{"norm": "layernorm", "norm_place": "pre", "init": "normal", "lr": 0.00119, "beta1": 0.9, "decay_shape": "pow", "seq_len": 1024}
MLP neurons of a small language model. Each row is named by its layer, matrix (up: input weights) and neuron, and shows model dimensions 176-239. Each number is 200 + 20 x the weight over its row's rms, rounded and kept within 0 to 999.
After each neuron's rows, "fires on" lists the tokens most often at its 100 highest values on Wikipedia text that the model never trained on.

L3.up196,210,194,176,193,194,191,227,192,177,224,190,183,205,205,194,192,173,170,230,194,209,212,179,204,187,175,205,210,197,226,208,212,203,178,231,218,201,180,203,183,199,221,208,158,181,216,182,230,224,239,184,208,184,177,214,258,197,188,196,197,169,152,216,213
fires on: "-", "/", "ES", "\n  ", ", "

L4.up808,226,223,171,179,174,211,188,235,210,252,191,217,166,175,173,217,224,221,222,209,169,214,166,183,196,190,197,225,209,199,194,220,159,221,215,210,208,181,207,215,183,171,177,196,181,191,161,182,186,189,233,207,188,252,197,182,179,199,229,160,185,216,206,197
fires on: ", ", ".", "station ", "a ", "("

L4.up504,209,184,207,181,233,224,211,189,227,209,176,209,215,173,202,202,181,225,204,192,148,200,213,207,180,205,184,173,212,201,211,212,203,154,220,215,157,196,193,180,216,200,197,209,210,198,198,192,152,194,175,187,201,215,173,220,195,178,239,206,194,194,221,175
fires on: "le", "i", "ad", "ome"

L4.up911,221,213,203,199,219,183,217,176,217,180,158,171,195,190,195,227,197,179,223,196,198,160,205,243,178,181,196,200,195,174,202,200,203,225,209,206,162,174,191,169,186,201,219,235,177,163,205,225,207,209,186,194,195,172,210,162,222,173,233,204,165,199,219,189
fires on: "\"", "/", "The "

L7.up82,202,187,238,180,173,178,140,152,182,221,230,207,220,188,182,177,191,215,228,193,204,178,195,193,197,174,181,216,190,227,204,209,222,241,183,199,194,187,181,227,181,179,225,245,188,176,168,206,165,221,214,201,163,215,220,202,234,177,202,172,195,247,198,226
fires on: "ir", "mar", "; ", "ur", "Mar"

L7.up932,181,201,180,209,212,208,261,192,221,218,256,171,201,206,225,191,163,226,212,176,159,218,209,192,209,184,181,190,243,186,199,182,197,193,203,211,173,184,197,198,208,159,188,204,204,232,189,171,222,181,206,165,191,204,196,236,201,221,222,180,206,203,202,223
fires on: "(", ", ", "al"

L2.up215,206,237,201,203,208,206,210,190,176,204,237,206,194,190,205,184,189,229,191,170,194,218,228,220,239,219,167,217,180,218,196,176,243,192,193,213,210,201,182,228,178,186,216,167,196,190,210,206,230,213,205,229,197,171,205,230,189,213,193,191,200,181,210,231
fires on: "ed ", "final ", "After ", "ending ", "Following ", "ated "

L9.up751,211,194,168,214,225,176,200,233,207,235,205,204,187,190,173,169,150,199,193,202,198,208,196,202,185,197,200,176,239,212,166,197,208,193,224,244,230,193,165,168,223,212,190,193,236,204,221,209,253,175,182,177,184,199,157,260,182,225,212,231,202,187,196,225
fires on: ", ", ". ", "| "

L2.up490,221,179,217,210,213,211,204,183,205,195,204,236,215,247,179,219,239,221,212,205,195,189,218,203,184,185,186,194,203,198,194,183,210,176,204,203,189,202,203,164,158,193,208,169,222,207,212,221,168,177,180,181,227,198,183,168,204,233,206,235,186,229,185,188
fires on: "um", "im", "==", "comm"

L7.up236,211,221,204,231,199,198,200,223,225,204,190,194,195,228,195,200,204,180,216,214,160,212,212,177,199,201,181,189,198,190,209,194,210,214,198,195,165,154,204,190,195,217,214,214,204,183,185,199,202,177,203,208,194,210,215,200,183,223,213,176,218,215,197,182
fires on: "–", "-", "202", "in ", ":", "201"

L7.up194,214,199,186,185,185,207,206,224,218,219,190,225,191,200,195,232,194,239,245,202,217,236,180,154,228,205,181,202,179,231,202,208,191,176,191,211,176,183,207,215,183,187,221,206,204,198,195,187,182,167,238,149,200,228,179,192,176,183,183,220,191,215,202,188
fires on: "and ", "sc", "Rep", "high ", "Sc"

L9.up212,211,203,224,192,196,235,210,205,223,198,270,220,177,169,232,211,185,217,219,202,204,204,232,214,171,201,205,199,217,155,212,176,199,240,180,156,236,191,209,200,197,190,206,186,208,191,181,212,186,214,214,159,177,207,181,229,195,187,202,202,198,171,208,165
fires on: "he ", "| ", "He ", "h", "Ph"

L4.up43,178,185,195,197,223,236,199,195,168,177,196,209,213,188,168,220,180,214,218,179,201,207,174,217,170,198,179,214,224,185,210,202,200,209,202,192,232,194,205,235,175,199,229,223,176,191,210,192,195,231,185,187,180,224,217,201,193,241,251,192,173,187,222,205
fires on: "C", "s ", "U", ".", "-", "M"

L3.up952,203,206,186,215,191,212,225,203,190,228,200,232,214,174,222,218,194,199,213,211,170,221,194,215,205,207,190,206,196,204,170,183,203,218,213,206,215,211,191,206,230,223,228,208,185,189,201,235,193,227,209,171,188,210,190,182,172,179,207,194,189,182,185,209
fires on: "on ", "at ", "in ", "as ", "an ", "a "

L3.up561,235,213,220,203,230,219,178,177,223,161,197,221,195,180,185,200,196,172,206,175,213,220,213,213,150,195,206,219,209,185,220,204,188,183,188,160,174,213,201,221,212,220,185,237,210,164,171,202,195,199,206,195,208,192,194,179,184,155,198,200,169,192,193,203
fires on: "% ", ".", "/", "rac", "200"

L2.up799,202,215,200,201,188,203,208,204,238,176,199,213,200,209,160,205,184,265,219,186,197,175,233,207,207,195,210,213,197,194,162,164,213,205,204,196,193,198,193,189,185,195,227,181,187,184,161,204,209,213,203,212,198,248,221,228,194,188,154,234,204,192,209,186
fires on: "ag", "Ag", "fan"

L4.up283,204,187,224,189,215,206,196,214,170,236,187,226,171,151,199,195,204,223,191,208,205,207,209,191,174,202,202,205,207,204,210,243,226,172,194,215,236,151,202,187,224,207,190,214,215,172,203,243,201,200,200,184,213,189,157,209,170,194,206,199,222,214,196,167
fires on: "ell", "| ", "popul", "di", "cod"

L4.up108,214,199,236,201,196,178,196,197,171,213,213,202,221,169,193,209,204,191,200,201,211,182,189,231,193,218,179,216,170,219,200,184,214,167,220,222,199,212,168,191,203,183,219,190,200,233,230,182,238,178,190,178,173,241,216,202,165,166,246,183,193,211,200,185
fires on: "{", "k", "k ", "of ", "1 ", "1"

L4.up205,182,204,220,176,170,198,180,202,261,212,207,254,200,177,267,236,165,217,215,166,211,205,209,206,208,234,170,221,202,182,223,215,206,192,186,167,232,190,180,211,204,204,197,205,201,222,205,225,188,187,193,190,160,244,192,202,222,190,201,190,205,208,207,198
fires on: "| ", "; "

L7.up342,191,205,213,172,190,175,207,228,194,181,182,197,173,213,237,244,173,184,190,192,193,231,218,192,197,203,162,235,211,218,218,217,223,192,200,148,204,189,210,190,192,200,243,211,194,193,212,206,226,227,190,203,195,210,195,159,180,208,177,152,204,195,210,216
fires on: "| ", "a ", "the ", "; ", "\n\n"

L3.up303,205,208,224,187,196,216,209,192,245,196,207,249,185,213,203,177,216,226,226,149,203,203,224,175,183,194,201,204,189,240,211,197,222,208,200,209,173,218,211,205,172,194,189,201,193,197,183,223,192,196,212,211,200,227,200,203,184,210,208,200,221,238,175,167
fires on: "im", "um", "Im", "fem"

L7.up805,241,231,174,221,183,228,208,170,198,215,167,231,173,206,212,206,206,208,250,236,175,216,190,236,216,205,228,224,229,235,187,220,179,193,212,200,222,203,220,213,192,179,163,218,215,202,196,188,190,196,187,190,171,180,185,175,168,173,223,176,245,200,179,212
fires on: "is ", ", ", "\" ", ".", "film "

L7.up213,170,216,216,182,170,182,231,212,199,192,229,245,198,179,209,174,189,229,185,197,214,189,205,236,213,164,213,213,185,216,162,184,203,202,197,191,229,190,222,203,223,225,175,194,175,204,203,189,223,193,198,208,225,149,175,229,158,202,210,203,229,196,204,206
fires on: "L", "g", "G", "n"

L4.up855,210,250,207,218,200,195,244,237,160,199,196,203,204,175,236,208,194,167,230,203,210,194,230,231,226,248,203,192,180,191,203,212,189,216,192,181,210,214,190,209,172,185,188,183,176,202,202,204,244,165,181,205,211,189,205,208,192,194,180,160,209,186,214,196
fires on: "ed ", "ated ", "ted ", "ting "

L3.up204,204,234,193,225,169,179,227,199,229,206,196,225,241,186,237,204,168,179,229,189,178,210,212,203,181,180,219,206,195,195,215,195,188,188,207,200,197,193,170,188,200,243,228,210,220,202,170,251,181,211,184,187,156,203,212,192,203,171,221,198,192,174,198,198
fires on: "on ", "or ", "as ", "to "

L2.up828,188,223,216,175,212,193,215,170,242,206,195,198,190,172,188,203,185,191,220,190,210,165,204,179,168,185,185,218,195,160,182,197,155,225,182,199,157,176,213,180,165,220,164,182,219,219,184,195,219,233,201,219,193,168,205,192,237,196,237,222,194,183,181,147
fires on: "h", "The ", "To ", "me", "to ", "'"

L2.up800,175,190,165,214,174,202,195,200,204,251,199,179,195,184,201,234,163,160,193,242,246,203,181,223,209,221,177,197,199,200,226,217,202,211,223,199,193,204,177,183,206,153,197,176,209,172,206,180,228,173,269,236,186,216,181,191,218,224,198,221,201,180,166,187
fires on: "ri", "de", "bro", "De", "h"

L4.up626,184,201,232,208,154,191,182,204,212,222,186,202,225,210,208,217,192,168,211,214,186,198,188,157,208,204,214,225,192,198,174,178,217,167,206,236,211,191,186,187,228,207,215,217,231,239,237,201,228,194,209,202,193,225,243,233,211,189,187,195,194,183,217,171
fires on: "1 ", "1", "9", "2", "7", "ass"

L4.up972,183,236,226,228,225,169,189,195,194,187,198,193,225,207,185,209,208,183,225,204,210,199,202,197,182,200,180,181,215,213,188,177,214,242,157,189,179,201,221,188,195,221,150,194,167,161,185,205,197,201,185,259,223,238,202,199,195,194,226,196,188,225,234,192
fires on: "pl", "-", "am", "–", "ish"

L7.up297,190,207,207,209,212,169,176,219,202,195,227,217,221,180,221,158,211,200,219,229,214,203,187,221,210,210,201,236,217,222,191,189,220,184,210,186,229,207,191,209,202,173,174,227,205,198,223,222,164,194,232,195,190,196,235,179,194,188,216,178,228,231,239,218
fires on: "of ", ", ", "re", "from ", "s "

L9.up572,177,221,194,200,138,228,214,167,164,166,195,221,232,193,201,184,209,222,190,177,216,215,213,186,190,198,189,221,249,217,235,184,205,191,178,201,197,203,188,208,170,218,209,198,179,249,191,167,195,195,183,182,232,165,164,190,193,162,174,188,226,193,208,180
fires on: ".", "sh", ":", "m", "unn", "wh"

L9.up689,187,183,220,162,229,216,197,180,187,182,167,242,183,218,169,195,198,227,222,174,199,162,197,192,192,223,189,186,215,251,197,179,195,186,239,171,170,230,212,177,163,210,181,209,187,203,197,197,196,192,181,199,193,196,212,227,219,223,209,199,203,190,203,211
fires on: "the ", "| ", "of ", "con", "en"

L3.up894,229,199,207,197,225,200,199,216,198,223,214,195,216,178,206,226,209,194,188,208,205,158,202,225,190,198,200,227,174,218,175,210,195,186,132,211,197,230,186,217,170,189,224,206,210,246,237,212,186,187,200,219,199,176,203,209,153,185,203,206,182,190,194,226
fires on: "n", "k", "k ", "endent ", "Wind", " "

L4.up932,200,259,175,171,218,214,182,149,182,175,187,194,190,208,210,188,218,196,211,171,216,201,229,162,192,204,195,204,210,165,187,223,211,258,189,215,184,177,209,222,215,218,202,227,184,209,223,182,191,179,232,203,186,204,213,194,202,196,207,189,161,211,199,205
fires on: "oth", "th", "hon", "on"

L9.up59,188,167,183,182,208,178,160,234,179,217,198,211,200,195,193,208,172,228,207,186,205,214,167,233,187,209,226,202,189,214,220,200,212,189,198,234,217,191,184,216,207,226,148,172,209,202,205,204,182,174,219,179,211,187,195,226,214,190,196,183,234,243,203,233
fires on: ", ", "of ", "eb", "(", "in ", "ebr"

L7.up761,211,217,208,213,220,187,201,175,192,176,190,249,171,196,176,190,211,234,195,226,175,194,215,230,215,175,182,185,204,229,176,189,216,188,182,214,178,197,212,170,191,229,181,198,203,172,204,188,204,209,212,222,223,196,178,192,184,233,210,169,217,206,175,204
fires on: "-", "L", "ut", "n", "Be", "ame"

L3.up241,217,188,198,230,191,221,234,203,196,204,187,224,203,150,219,205,163,188,209,244,201,227,212,214,202,237,194,204,182,219,205,129,208,225,212,187,195,207,185,193,218,212,243,202,172,188,187,209,190,247,236,175,181,219,208,180,182,201,180,199,184,172,183,210
fires on: "or ", "on ", "in ", "at ", "are "

L2.up572,173,220,205,227,163,236,191,201,198,203,199,213,187,269,191,211,212,203,228,236,193,215,202,202,189,199,175,210,171,202,204,194,183,212,213,207,187,210,192,194,185,203,218,177,204,208,177,207,193,212,198,197,221,212,172,224,174,190,211,198,219,210,197,229
fires on: ", ", "| ", ") ", "(", "Championships "